MLP neurons of a small language model. Each row is named by its layer, matrix (down: output weights) and neuron, and shows model dimensions 64-159. Each number is 128 + 24 x the weight over its row's rms, rounded and kept within 0 to 255. Numbers have three digits each.
After each neuron's rows, "fires before" lists the tokens most often just after its 100 highest values on Wikipedia text that the model never trained on.

L4.down87:153110109139182100146135106142121148174176074111100131133124103168129110136107141133141150130139109157148134078122099136129147110160146143092113085154129140164128145149137148145135124084163131138138114179117120123093162126108084134109119122120072129130068134115086104158123137133132125129
fires before: "es", "h", "al", "b", "e", "t"

L2.down447:168159154124133143140110123109135142105108137173076124140097133107151101097169167149124096124117179107107104116144116122121155155134168135118092127168144147173127132101165086134104117091102147131121153113139105121166113134098126127120131129122164141128145106158166121152116153067062098118
fires before: "s", "d", "st", "ver", "c", "f"

L7.down31:113086175101128086154107130130127102135124119110107122112111128184123115102148138131140133121110134142131113132159068130120150122114089140153083112136142106130145150128171148118186075148159118112102131090152176094101162097135117142146146177129115134183121132116135121101119140151117109152
fires before: " a", "s", " w", " the"

L6.down251:124140127155084110119159101151132123171090126098105114117165120146121148080151118106124112148085179150156073113157114103119120082146107067100131152134141091152137104096126139100154126131108112158109170121130141097159116161122119107109133160153127119109142129139113136160127129109096105152
fires before: "ess", "i", "c", "ow", "es", "ce"

L3.down692:112086102127127102100109137126138149121167121113075119174118158091168129110116115118156081142120111118142139133130121135082108148125135094151134102136133131124126154133096125149127108125163161155135127105139098145129109142109118094129140128128115131150172159106103159155146134136154120087
fires before: " ", "o", "y", "ment"

L11.down125:137122123131166127147131134122116138161092112125124101134136077114141092172146132104114147157084130151086125163141153148133118158118120144144137138141101096121148126135158130130109133110093102137112117100142168136153143141137079141117113117108176110106129077119122163143107120108124112127
fires before: "e", "d", "ed", "es", "y", "f"

L7.down616:112141135147112137142146146141127127156093148156138084154154171126114105107126143156130167136096104146101157128080145123130101176095179064107139113135131144109123153105125091131097159133127098121136123122090148148120149115109158178112092112107141132151114124106087119128139112111133090148
fires before: " ", "W", "5", "4", "E"

L2.down668:146077135108149099112109141175131105143151124140096135156107110136115147092161124130127160120135200133087131097135175122142133129081096134091137089159144107076166084119116087137140166103122152108179170111124119127104112128171117139150178116130116151092128155125141145160134128154117101151
fires before: "t", " the", "y", "mer", "m"

L4.down167:135157089113173118159127108105122134175160158132142142173114119138154117114158153120087115131134157160146117127157120100142134117102137135123112143120132108152174111123106117100140108136097121114174146132119105118154136100134117150130112138148099156096122079103107100130164083126125121124
fires before: "s", "e", "ive", "ed", "er", " A"

L6.down11:134163167122103133136138162166173110128117131167132116121114178128106109086132173138125115132140127084109127131099132100151120120123121102159077116133115131091138126113117115119121117120147140115154090153090183131151122146183132145132089112143100128178120107138143121106142150164174102118
fires before: " ", "ed", " |"

L4.down59:175110123095153146125158119168149113135140105137145120115098108192138098142090114124128163110106105070138114132157143136120117127094133156091135126065180161157108131122141139119128145147096116117119136127128178137134091134139129133138124093108145158136177105176136138105151104126142173133
fires before: " ", "0", " G", " P", ")", "I"

L9.down305:108163144093097106148120098124124130115113168114158145141098115117127125148115129106147123132106152140137127096136101127187148132178123117138090120154122116139084121108111097154113162121143134170113091128075146162107117105154147103098137173110149134098184136131167097119096117124141146116
fires before: "c", "ear", "ign", "ot", "ent"

L3.down508:110149168102149119149125101135139157119107141105153157108109101152133136129081128161142120122107127165139099145172128123124118139134129119099109172143104136089131124159099165080181117124063126118133088128148122165164123127121104144129169171109170153161096097130123118106146083108131130107
fires before: " ", " |", "8", " -"

L10.down98:112108101109108098137148106144179072116127112116153161139130123135163146108108144133110154088119132172132109120107121166124121101141101119136142114164138169129152123156162133105150131114119103091119145144126138130086147107126128187157134141154125077098147188112104126120097121136102160151
fires before: "ld", "b", "ian", "a", "j"

L9.down343:110106157170108143189162120122112123118116095159169127114109170161166114137142171156126131155097171122119137100121138109124124088086156149135133110140129119125075088131140097128138157117149153120150138138148094137125129127110110130140160132135073141101078089112112091118148109093135085092
fires before: "op", "ed", "ave", "ing"

L11.down242:123114086106107100114117118140128108114165135133120095133139169135160111130148152140098076143128171135123113125144084167074133087118156097119090147110102126130099127146145143108133111174096094124141120150139094099124136137118126142145110143183133182124114113144082113135198123131128138161
fires before: "s", "ing", "ed", "es"

L3.down206:096151118102156113118113118155127145105094109124140057109079125113105115124134115129119097185132115114150118129152117162121090173089156100105139143095193161122097093136134110152168109129130116111121128129087089122110150141156085173131129104184129123156123115146130143150135103130143120171
fires before: "9", "3", "6", "8", "0"

L9.down541:094163078129103109112125121150131155101158139129109122171060139124158153138146151140081094119157103149166161118094142135107139124130106133118141088156141154130154145115116159160122123157120112158113103105089118108131136104134117146163094145055058147140126133121157120146148138082116123095
fires before: " |", " ", "il", "==\n", "b", "et"

L7.down246:074126128120134119123160120109167132138106113117184118117125146115106139167153181147130129114141129150134125143109138125102129155140112107176107151126125141113170148156119151152153175112090146108098117139150092143139137121151144148118134112076169121106123132121124181089105095116122057115
fires before: "ed", "hed", "ion", "s", "ing", "ia"

L2.down394:185093186144104120104111146112133075110171113119134169104161161163058107118124162133160127133129122147118155114135129100150135130125106113124106134149107113119132144122088123164117121149125159108109138137151118161129132156136110116146146106050138141088108126125174130148161119144164159145
fires before: "v", " to", "b", "f", "ath", "ep"

L7.down764:150088148137145110149134130086123135117178129098161143121134094115090099126123132195120119150106151129143128068130082120169101126140124152156188144132133148131096141121092165124128141113142102120118132128107099105091125105114112100124139169155167128163141147095112121109112101154098157136
fires before: " the", " a", "er", "s", " \"", "ing"

L2.down463:150150117157124140122110148118104121134128148123151110153144128139183144139127129116134130121124104093116145142148102085050133144113151133097142120100145094100146121145131142140125120156123133105145109145062095117122123160143154100144158085129129153121130127130101179145106110133114142111
fires before: " ", "N", "W", "3"

L6.down517:088168108101123136154134145175125130152081111138138050136121124169145101121138117105105110141138167093160132092123108138121158123105120123165141176125109114157145119137088116086128133134127100106094143162133142145138130158128092128129104098138131130148115099157146123122110113180096139100
fires before: " a", "te", "ed", "al", " an", "e"

L11.down692:114111115123140103151151127141178166116167138131119117113127134072150129125126095119141108095107117122112077152123185157163106130163164115118154132153111110152159094126131123118163135123144128128119205149080172156134086133109160135158142078111128122144145138122156127127092135151134128136
fires before: "ation", "ct", "t", "r", "ations", "at"

L6.down225:110176134094121155096135146133149129127121135115121086159135080147147118120125109152132119149115094140154158118117112156128146117137080167115143137128119134153123115138093113108111158103135175153134120153142092098094132130144158099136130179133170156132162141133083092133145149144169107157
fires before: "le", "an", "is", "any", "os", "or"

L6.down156:110158074172153098136092118112096118134137123100145141134160133155135116084129161101139109104114130072137106158146139123145176149169106116129142110160105169152146130085092108128133144115160149134083104109145132153106110145095130092149134123226138114191115134105115145125115137110137107117
fires before: ",", " the", " he", " H", "0", "6"

L6.down499:099116163099100144147139108149127118159138132100133110143148110134105113141111090134120106085166164178140144092104119123122136125105119138124121148112110154156143123157117158118084145118129166177064113155107120117138123141116077114120095151101090136133089138149160097079153141142132122165
fires before: "t", "e", " a", "i", " in", "b"

L2.down467:144100165128125103111179105123114150128137139098150148135138126135139174133123157119111120151119098148162120106150124111146135078103090122100140133114122129116105158108102105135106092156131130157116129141180135145113164085106134178156112110071110160105153118100098146180104142103149100084
fires before: " |", "3", "5", "2", "00", "4"

L11.down709:137134160089153101127100162125142126167143125158137153149114152153148103164157141119116127122087135152139119153125155114118159121115125151127109112134084182173175142149167161129162145130149116127100124126112148114130114143093138134095129114133102149151093110071099135117126091126087097110
fires before: "ed", "ing", " the", " a", "s", " to"

L11.down642:114079185121142147095111063108138128141129170122102177148137108149090181156092148080134124136109111133122182069138182097150134121138109146120105098114167123159122103110148143173134128142083134113126107157124075136137107139121125116097128103121137119111117123146173117119114141126161103124
fires before: " the", " C", " a"

L11.down200:061146086139146124087134164131081113130137154122182063149119161153118129128137151143125149133146128098145113140153133081157169155148132091111117103108123104103119162101065143109129157121138116133149167170064141146155124165114137129137158133114175138110143132115180141125158127155134068156
fires before: "ed", " the", " that", "s", " to"

L3.down725:127171133123132154140142088121135169155127105114164104108155087086098102130115121116138128162135143138166092179122110143170125100135101127161150111132150145152142103113084167113155123120145150107140121133127149171086150169133131122159131110114176124119143104108132137114142135123098146108
fires before: "er", "ing", "ed", "ic", "e", "ical"

L2.down379:112079120130122102123103123150134165091105061146102186102127152105141181120178127109123147140126119106133124101117164129125173100128144152163153053135090124104178079133144125109080152101123157118162120105120101116109115149151154142121121148120144170142124160133094120129126130133130127142
fires before: " the", "t", " a", " S", " W"

L11.down419:131092129152134113136173129123113140145099118083110107112135120151161120141149161129137134163136120123150118100143150115110119145117141131111107119115096133101171135131152086144134079090167146124147092137130118117136108111084144119158120147076156134126084127091169180127113129107117093163
fires before: "al", " in"

L11.down368:102137133124066057099119137149099153132179148116123123148128140106094125169105118181097114114134133140139120133128082147137133140137128141130128122091117113129137128196107106102164093139087103134111141154129172142124169122139123106145137124168165161105121176142124132140118095120131131152
fires before: "ing", "ed", "es", "e", "ers"

L2.down699:111140151094107150079083116132119135131145116145142104157141123135122127108116116106095164091159182128141132121154132156100107176155102120128112129168094137123114129127137133164113112087113137136064124170117136137099124129122119121141159113107185160136129090128147117114079105151148143163
fires before: "oc", "p", "al", "an", "and"

L10.down696:119132138127117132117133109134113153124102116079129157122142163134152116092124130129120152178164103140146106114141127086160161119141175136112129137111116170097143130126132109072117135161138119111182133068151097106067089144099082099131109157150114103121165119187165150119156135126124093107
fires before: "y", "s", " of", "ic", "iz", "is"

L2.down159:090127138092128082145122119116147124150138117090110138119102105124151160136087097124145091139116129145125081107190116102082097114109114128141161140122116125142117145132125150092130104131130120129166145137135134174177129148128126108169115180063128159156143148081122154160125102101148109133
fires before: " ", " |"

L11.down348:172149143134100139110159121121128148157144117120107072174113158122115168108133100134159154162125118109140121169084132155091166163075198087110155126123145151098133130158145152154119077096179108163115130123123130139139107137078176106120129126110128164130153083087142141133103148123086148105
fires before: " ", " the", "i", "wn", "al", " J"

L7.down141:135125135172165110165148193108060145107116099117151151100121159134094131132133144134167129132139186133114179113159125107163094080159157149149101103112123097191153112125154132145128112155125142088076098134177132113115058119131102138143137077085149113120083099085117110119133071136128109131
fires before: "f", "v", "ver", "ad", "lect"

L2.down131:103113075127142106124152142127097148106116110099120094122137161072138120151104149113120170156163100090155106135137103113101071131126157117083114126111131142165128130182064130139166175115084128109114120156078140145140089130123084119133132135182144109096121127161172135146124158190109156090
fires before: "0", "8", "5", "3", "7"

L7.down286:121102090090132112126094123117105147161097149093098151107115132157114117159111137126168102111124104120123147077124126140124130144170098103119135124130159141133099143151160173133125113089089153131126113139151101111138119126155152143096121098173146139103132123137152182069112093079144127157
fires before: " ", " the"

L2.down618:166118128099107096089135151128143056152114101107153135135146133145093107090107113129102117120089152132132150152122131134110171139138122157095096120095110091137145166124139125112146101165123130164144129185107134115113095126149169151111176157119120149120119117175158136113076084069132095140
fires before: "is", "el", "ed", "ail", "il"

L4.down749:116111125130136157165099127125124118132128108143114106131103134099144109121134126047100155111130111163124087110141105161146104160191137113137094133134160138138140135135108149120137124106117148145115165150112098095128140135118160109113145168154141114161136098117086145094165117112074132138
fires before: "ed", "s", "an", "er"

L6.down542:117163111142145095103186135128140088092092110158172061153127142171135092097146125143147110118162160130111160121116134145086115136091128076140119114127117142103095141143114089119164122118112136149098157115122139127141165105097187139139122116154139102095127123127086130151110134118133137146
fires before: "6", "9", "5", "4", "7", "0"

L2.down351:101121111107123103167122151152165148094134142101141110133144151141136170141140138170138078147110162142103116135129099107106112106142145136122185142132142105144151099163131119159104111168121125141114121114137147140090168132154154128150144103104165162094123101135124087141161096127123124146
fires before: "d", "v", "g", "t", "c"

L10.down199:122084118099114112130139174110093105131154140119141113133161103128095109185095124105167154151098148129120123081159111155147169134152117094101110133149073110141125161139153130117142137189146107160134094114139182138094123172133107164115148116146116125123101164125144131107093147112172168129
fires before: "ed", "es", "ary", "el", "ing", "res"

L3.down76:105096186097120125096121140132147135134082089105112113118099173116173139123149092132151093140135158138142132134103136159098174166123172156119125118105095144141133122126142109110158134131129169196136150123131091153106103112135104127134191137143150136125125136126054134110168097144110179115
fires before: " the", "t", "ol"

L3.down299:133121131070125148123103127161125093149169114116133140133091092095092101157122111133128093157113121145089098153126148112128111100131127113125155149121138149115134120090125134118154121136122140124160143154134097146142106147173125131137134155103170147125139103114115105125134135131183167120
fires before: " ", "v", " |"

L4.down564:068112169150112118098115132117125166132115076077075137110113151123123103136177130147183123127115155075157152130135134159132122151108149123133108105083128137153143102129127169157107102110142119106135148119123139169149097132096158176104138182165163141139127141118086121149138130110139116097
fires before: "y", "ity", " the", "le", "t", " "

L11.down283:121088112129091160124128145079116120154130140135087172132133132172140168138111139113122133126120120140163106082079109153136129168106116146115084145135106159152168120147125115113098133146104187110123129108141103124110147179153080083127164068148142151109102173122104143102154107124150110116
fires before: "v", "ach", "le", "it", "lect", "ar"

L6.down84:141135160143149156115127124149158099134135135118117142127130166126110137138141116141084109151111117126101117156095158152097122099148105131116133104124114126097099148113136092129085168118087114149143136117121080128122170125096151114108138115094170102140170135136117135151137154111121117141
fires before: "ect", "ut", "ion", "z", "ch", "le"

L2.down271:090139120104143171167123128101099121136120112077159081114124082141111146137142146149117098151156090120125091152091121137171116141163146130154128128120137085179115104122140129143136149138095133101160138118155164108119156108156154181168153102148115130143144113107119089121110099116137141147
fires before: "d", "v", "p", "g"

L2.down355:116143123124108134151149106175120124114154159120113137149098132094139171132148145119108114146105159132093153119111132128175150133152128108156175079119099133168152139121150138129119135153133109084123137110135142157141130104118151153125159096123143133127103134134131143110113134120205169096
fires before: " ", "r", "ic", "ice", "ri", "in"

L4.down105:098138156116122113101091112102139146140112122161120175076136158159115119122161112142131117143133130132161107176097126111153110114126100167166157093138121096105163142101137124168073090117150137093138104089133133119125148147108135088114079130143119099106071135127078124155121128147126153120
fires before: "er", " the", "t", "per", " a"

L11.down512:127144106120106104137140138109211113150124145037159118128143133133157124104094108101167138156122122132140100145103132128155193130173152101142133148131128134144107116168136147105119108085145136125101163134118102133110106145121120128114080118141137126117150097126148132085127106106122097125
fires before: "y", "ol", "ia", "s", "ic"

L10.down731:099173137111097108149135112132137159159116095110139137162089126120130168093146118118132139109144086162123074110147163120097128139142111124129113150113170136122114129102152150154138113135134151164125107163133138097132198127081126126148111131135112139156111147127111128165122117134148128136
fires before: " ", "il", ",", "2", "19"

L11.down179:160130133156098135119078123153116142122131164145135118140153079127123129145159089149140114125121163119120143107120180160125123125139151136147124106103096134136140167148151124126118105130103134089122133143155101178181100119090104157107132093102131121170121128127092130118133164128121142133
fires before: "ic", "r", "l", "an", "ain", "le"

L9.down591:147155089150146108119140119124180101147155090130135103102155112104111126141143156135071138091127143127146090177150130094126072107162124091130089141143104124171107116146136163115182180144100122136101095138102105084197106137171090128108158109143139150117115113165128097126139109145158117112
fires before: "ed", "hed", "ing", "ent", "es", "b"

L11.down471:103082097115142140118101116121107123150120112094172140131124158072073073114097153138158112171181159109148154112113154111137149089153107110146116162156148131131079149127129132110105140120106159158107137163128105164143104096128103135130170127123131135144132122119157097158093132124138145105
fires before: ",", ".", "ent", "s", " to"

L11.down205:158094150121086143091154127067138112103137159082125135090119116142106122147125121144107139119140159173141092108142089125155122128127139128175108131112100115139169121127130113150137136112118126094100128147077135135144132141132138118093132114119092135160127093122156140147167142121112094125
fires before: "y", "n", "v", "f", "d", "x"

L11.down290:102141148188096148126171126092210136127123184111127120177124131142134093141088132122145107106125117109138151121101100114108120099153109125117120096149133157161139175152170122131097124124145140116150152163165111140141103129159172131093122128115132150108160120119112144097151130118106121100
fires before: "t", "s", "p", "r", "m", "ed"

L6.down155:113144115135142210128155148128132098143115163158112154096121171111116120088102121074147120111148113142113086166109092142096102126139089123164104138125127139087137129123098138142059106144154123155162120158148118140131134144145129162091117100105136137131162106122121170112099116127126114082
fires before: " ", "od", "ens", "ab", "hed"

L10.down560:138105120146144127143133123150141092130124099122146118133129141152137089167120147093112136143132098167177123164126131152097132113159113120098109118160111172114111133131101162130146107102147140148117125130134064087103105131135127105144104106094203139152089154145147135137102128140106085103
fires before: "ing", "ed", " to", "s", "is", " that"

L6.down462:151135134152128126127143144077120123151099134139168116101104164111169127129118160101124132122136116152129128147130102124154119080096109111124166104133113072093161107145155094142097129183103166111149117127118126083128119114130129162148137135119164095078099115147099125118125124118137100078
fires before: " ", "2", " |", "4", "0", "3"

L4.down210:141130147114137151116107127154185121107182183121123128132136134173140132153088069130157113085154098127128118118113126126054163142135101132119141158089122118116109141177106113109126164130129148123132142129131142117146090147123152152123150115163134178097088127117157110139076131126179157115
fires before: " ", "n", "al", "y", " in", " e"

L9.down283:123174128122119127175163075139130129131135133156145146142092102131128110126119160133131154170140157166161156103141115082118105119141142139149135133126140151105119128112100120155156117134135096110152132156109123142110138160128100128154122146108136123175133128139124102126084150117127122121
fires before: "ing", "er", "ed", "al", "ational", "ment"

L3.down304:132078092147158163139170098102164098087151128103108129154126050156106168167149103117137110128175115141138107165128099116121144131116093124116101101135119133139117112172103115105127124138104127117174110134160136145131065101120152157130145118184134170121121150138130128143133141133145114145
fires before: "l", "ar", "us", "ts", "ations", "ary"

L11.down213:153080129102131107130139134123096128130152120109091122127116133096160129124114124096092169136123104097136090130169087120111118102184076148106100101119129120133138098109165149139097111161222116130173138146128162126137102147125116140090115132110172134135089152156162131137144087147162138145
fires before: "ing", "s", "ed", "m", " to"

L4.down399:135165149175090121123164101132158130116119114127133137123080122121119141114103086113131086115130179148124088125136145155124116123138116166127131093160093085130100132179099129119116165120114143124134113184125166139129117115115132123128147140117165157118130087173154143135168130121134146164
fires before: "p", "b", "al", "per", "or"

L7.down685:136171082140161126115155126146104137153136085075124120102133103155117135131125117137147160138177115111114153133146146129065113156132142104103153106125155173152153106130100118145129112112112091134133117124096135064107154155144120184135122110168137129126125088153110087116133127100119152116
fires before: "f", "b", "v", "ath", "ed", "g"

L4.down75:147132134115144145110148113152119092124161094123164110115096121191097144120127114152185142138118123188096098126122142129127141100118112135089148108109104108099088141128113152145134111144119109098140132136181170123131125127083119140143136105118109170155116129160109092110130120130147173159
fires before: " ", " G", " P", " W", " L", " a"

L4.down88:109112138160162136116135140146115117129100155147105093140115113125149097123161118137128166138102183131147159117124134153156136114116090076081135089125138138137165139133147153115140089163128096130140156129158116127130118108131074107129156126082173154087154107164126116115137107108131130108
fires before: "op", "y", "f", "le", "ess"

L9.down137:109098126161122123138143094123092147150110164100136100150147100141133132163146108116118141127153146111130121115155147123074139084151147139150137145097155079096119175078131089127071150141117096124103142089139146153160124153129168134189114152171176095101175156114143137145131164116148107149
fires before: "p", "port", "er", "ill", "ess"

L9.down388:131145144117093124107139115180134137162089156093143113139119117154166098157070117125164090106115133105139104085103118127117102150107128144131123158145115130127116126114144067145111099112103150116118172165103156125120126166166145194090148156174138128115146145091131114131130120112107188130
fires before: "al", "a", " (", "o", "ar", "ian"

L4.down57:117142119148101114147141114127091098128134129172131097154123113104143120110123155189104149100102134107195127137105119142092125143136093148117079141130144134117136149144115175107150099137110162125116103160150149131130167132153131098105113168151132088129103156146094118138144144127139113119
fires before: "ed", "es", "ment", "ing", "el"

L7.down267:087076090124120144154111135109098129106122099140141120112123090126085132164098170121149147086120105144157117109088152129130117097116118091133111118157123156126083157134128122097127122071122170116151121122148167145151144151128116118117117191153165113138111116152113104153097125164128105126
fires before: "-", ",", "\n", ".", " /"

L7.down10:102152141140107134110114121152154118166156119131099157127151105164107161133130120101153128179124195126111142144134139079121129107138108142074136095087113146130096134074108105147114115148135071134146129165104141150126113113165153120148145119160146133150165127127173136098148099140134146123
fires before: "==", "In", "===", "-", "O"

L10.down258:126145073105174141127129169151138104144155146124099129124116143122141118149125137141082150111122110169118152098147138141110084130114089111118128091127121136130142149104139173140141160142109156132118158121168127141141153134149105107118118150174116114121144120095116112127065161119141173109
fires before: "7", "5", "9", "8", "0", "4"

L9.down131:130122147131142134110131104110100115167134135160170130136120154163153126129145158114123157081104144138181133179134129143133141089197112142092170113187131124183119135125117119140156128114137192125099144072102129132122121148076108071137086109091104111144141127134113145125118119108138111104
fires before: " the", " he", " s", " it", " S", " H"

L2.down658:088101088097119111127115143147156131106136108128107115139117151135113143115097111137135109123159131161128099198112091144089145116146144151161129142150124121129153142088135166088103088126138104049127115162147137113094161148175099126165140149125126090138153113113118119151145102121118199144
fires before: "ec", "e", "an", "r", "d", "ain"

L11.down427:085163118111140103179113126122128169137139106126143135148116115145121130122153079117085093159141059109091140092158116076113130154116134149103133068104153163092133165115103115141141152110166114130129157134137162134124122110128152130127125120117161116130109116086145160089111120121142114130
fires before: "ed", " the", "ing", "es", "e", " to"

L2.down686:139109137151137099114102134130108114148140089106125161159155109112142158108119138157135112152113123137126131131093137127139144171164107152125082111111098118156098158088144154154107151165094106127117127136142106114161099126154113099119108100185104103155092126154135142101166097137126162117
fires before: "-", "=", "S", "In", "P"

L2.down677:129105129158100152118068127113141128148122116141146119144149143134178142114076132104136150145153134101128127128137119147135120157151143153133112156155108118093141153128134153086111147115153138098139129144124116130123150119157094134151167147098105116131108086041154102076193156061120141162
fires before: "ec", "e", "ace", "ain", "ons", "ac"

L3.down148:111101141128128091104165144124135150102108106133153107148145123096125150151104053134141131125121152138187126134122127160151128084145131121185139152148135108139118135126119154108136137134160151182118135142132137122132121146101145091153103139156146077161089110095193101146141134149131121139
fires before: "at", "c", "act", "um", "ation"

L2.down102:154121099153103092107096105155139127145126139102172121126113167123129133168123125095136119105125127155145078121091130122163116139172099130130115160144109136155149142113139088162160103110123097121163153132121053101136076146162103101119181120186139094163081138162087132135160146122145141142
fires before: "or", "ion", "ed", "ors", "s"

L3.down77:146138140132139129109094093061135137119112127115132144116145145177172132155127111117104143153136180149122127119141135114143119169071153157141128133129133094118113113093112153154113125119122090137105149077125114173157124075159093114153130140136150117134146144114138124117103139144147126139
fires before: "s", "ed", "t", "er", "p", "ing"

L4.down406:123144183085178118106129130118131130130150141120153143158127148123120137124143108105153118122113140073108154088141126118134123105138082140124159168081097146128128127153113149113139108105115150162159088128159081130148133128134132113135120149136153124172112136145094142136164145127153121072
fires before: "ough", "is", "an", "r", " in", "ree"

L3.down454:151097162144087101151144150118115113139110123141117145148088182091110122144090139130119135160114143150132114126149098102145132151105117113116142172163086132138116145154117133138129142118149191149059099124113138166165139157116118100134134107115121120136098138132119160093090126136128115100
fires before: "as", "ver", "v", "lect", "ol"

L4.down449:113133141140125134128106101139137108154146128117128157131120159129098153143128116136086119152140129075136132138100155166144149135140164123115117114125083132104168168110117164133121125136145125123160116124127124125091109178102100134133108096141097122133088151152102104147093128092103154165
fires before: " ", " the", "ame", " as", "t"

L10.down703:108098143138162128109170117123097081135169108139153140107121089180103084178125122117116109127112124154124115140125143119092143139108150130134090108146139092176118137069132118156139164157133094154107138154133150101115086116146135108159156124107144133112149110099128094141131132103122127112
fires before: "at", "ed", "ast", "ad", "x"

L3.down379:116151152122144113131098145128130104126081131106116119113114152158130106125128113138178146099156100086145098150135134120112131172107129152131098144100123083097106136177133090142084130150105127124080153100127072112145139101142104149150149103173166122108110138150133107117096141110128138117
fires before: " of", "ic", "y", "n", " in"

L4.down480:127093112134143106128076086108129131131109133060105119154121111157190144115085176119099110113154114101133122134122080152131142155112105093160140116159100128153149127126160105164129125127122132090107087154110143137098116130156119166092156077153100121116149153126152146151186121098130142158
fires before: "ity", "|---|---", " ", " P", "e"

L9.down371:118156170123115177138117170143148148145157131211124096104104123159150102124127164124117149126130093107130177169153118159055141102099129153145158121145132107181139161135165131154126149139134121104077130141145119095136110110104142118142129130098066125130123117215144131103137125119097148096
fires before: "|", "|---", "r", "|---|---", "out"

L6.down241:152093103131163152129106126134195127141122164119092106144144088129145144144058144134118127161104160117128162099173123123117129128139111144126137102114072156131096136130117155092155153160107106110116140158150138135111129159065119130129096106160069121161147126129074148153110105139163124108
fires before: "ue", "ed", "es", "ition", "ter"

L4.down298:143110162133123131125135123131105109119151137109170170101131056129118140125160177153160131085125148174130094100159141136147106129120109083119136148118137107103094105121138083128120144132106131152098108145109197129152085135134161122146131169109164127114104097128125119154121088135157121104
fires before: "ed", "an", "c"

L9.down289:114167158167126127166137123132105084125119152092123120151111133112105126146091106088127119112188129122119110119133119109139147140121148129129142154181153142125134108108161128125120135110124097152124132149088120147146166125128147152140123139104152123076191111144171099131098128083145098103
fires before: "st", "orn", "c", "id", "ing", " |"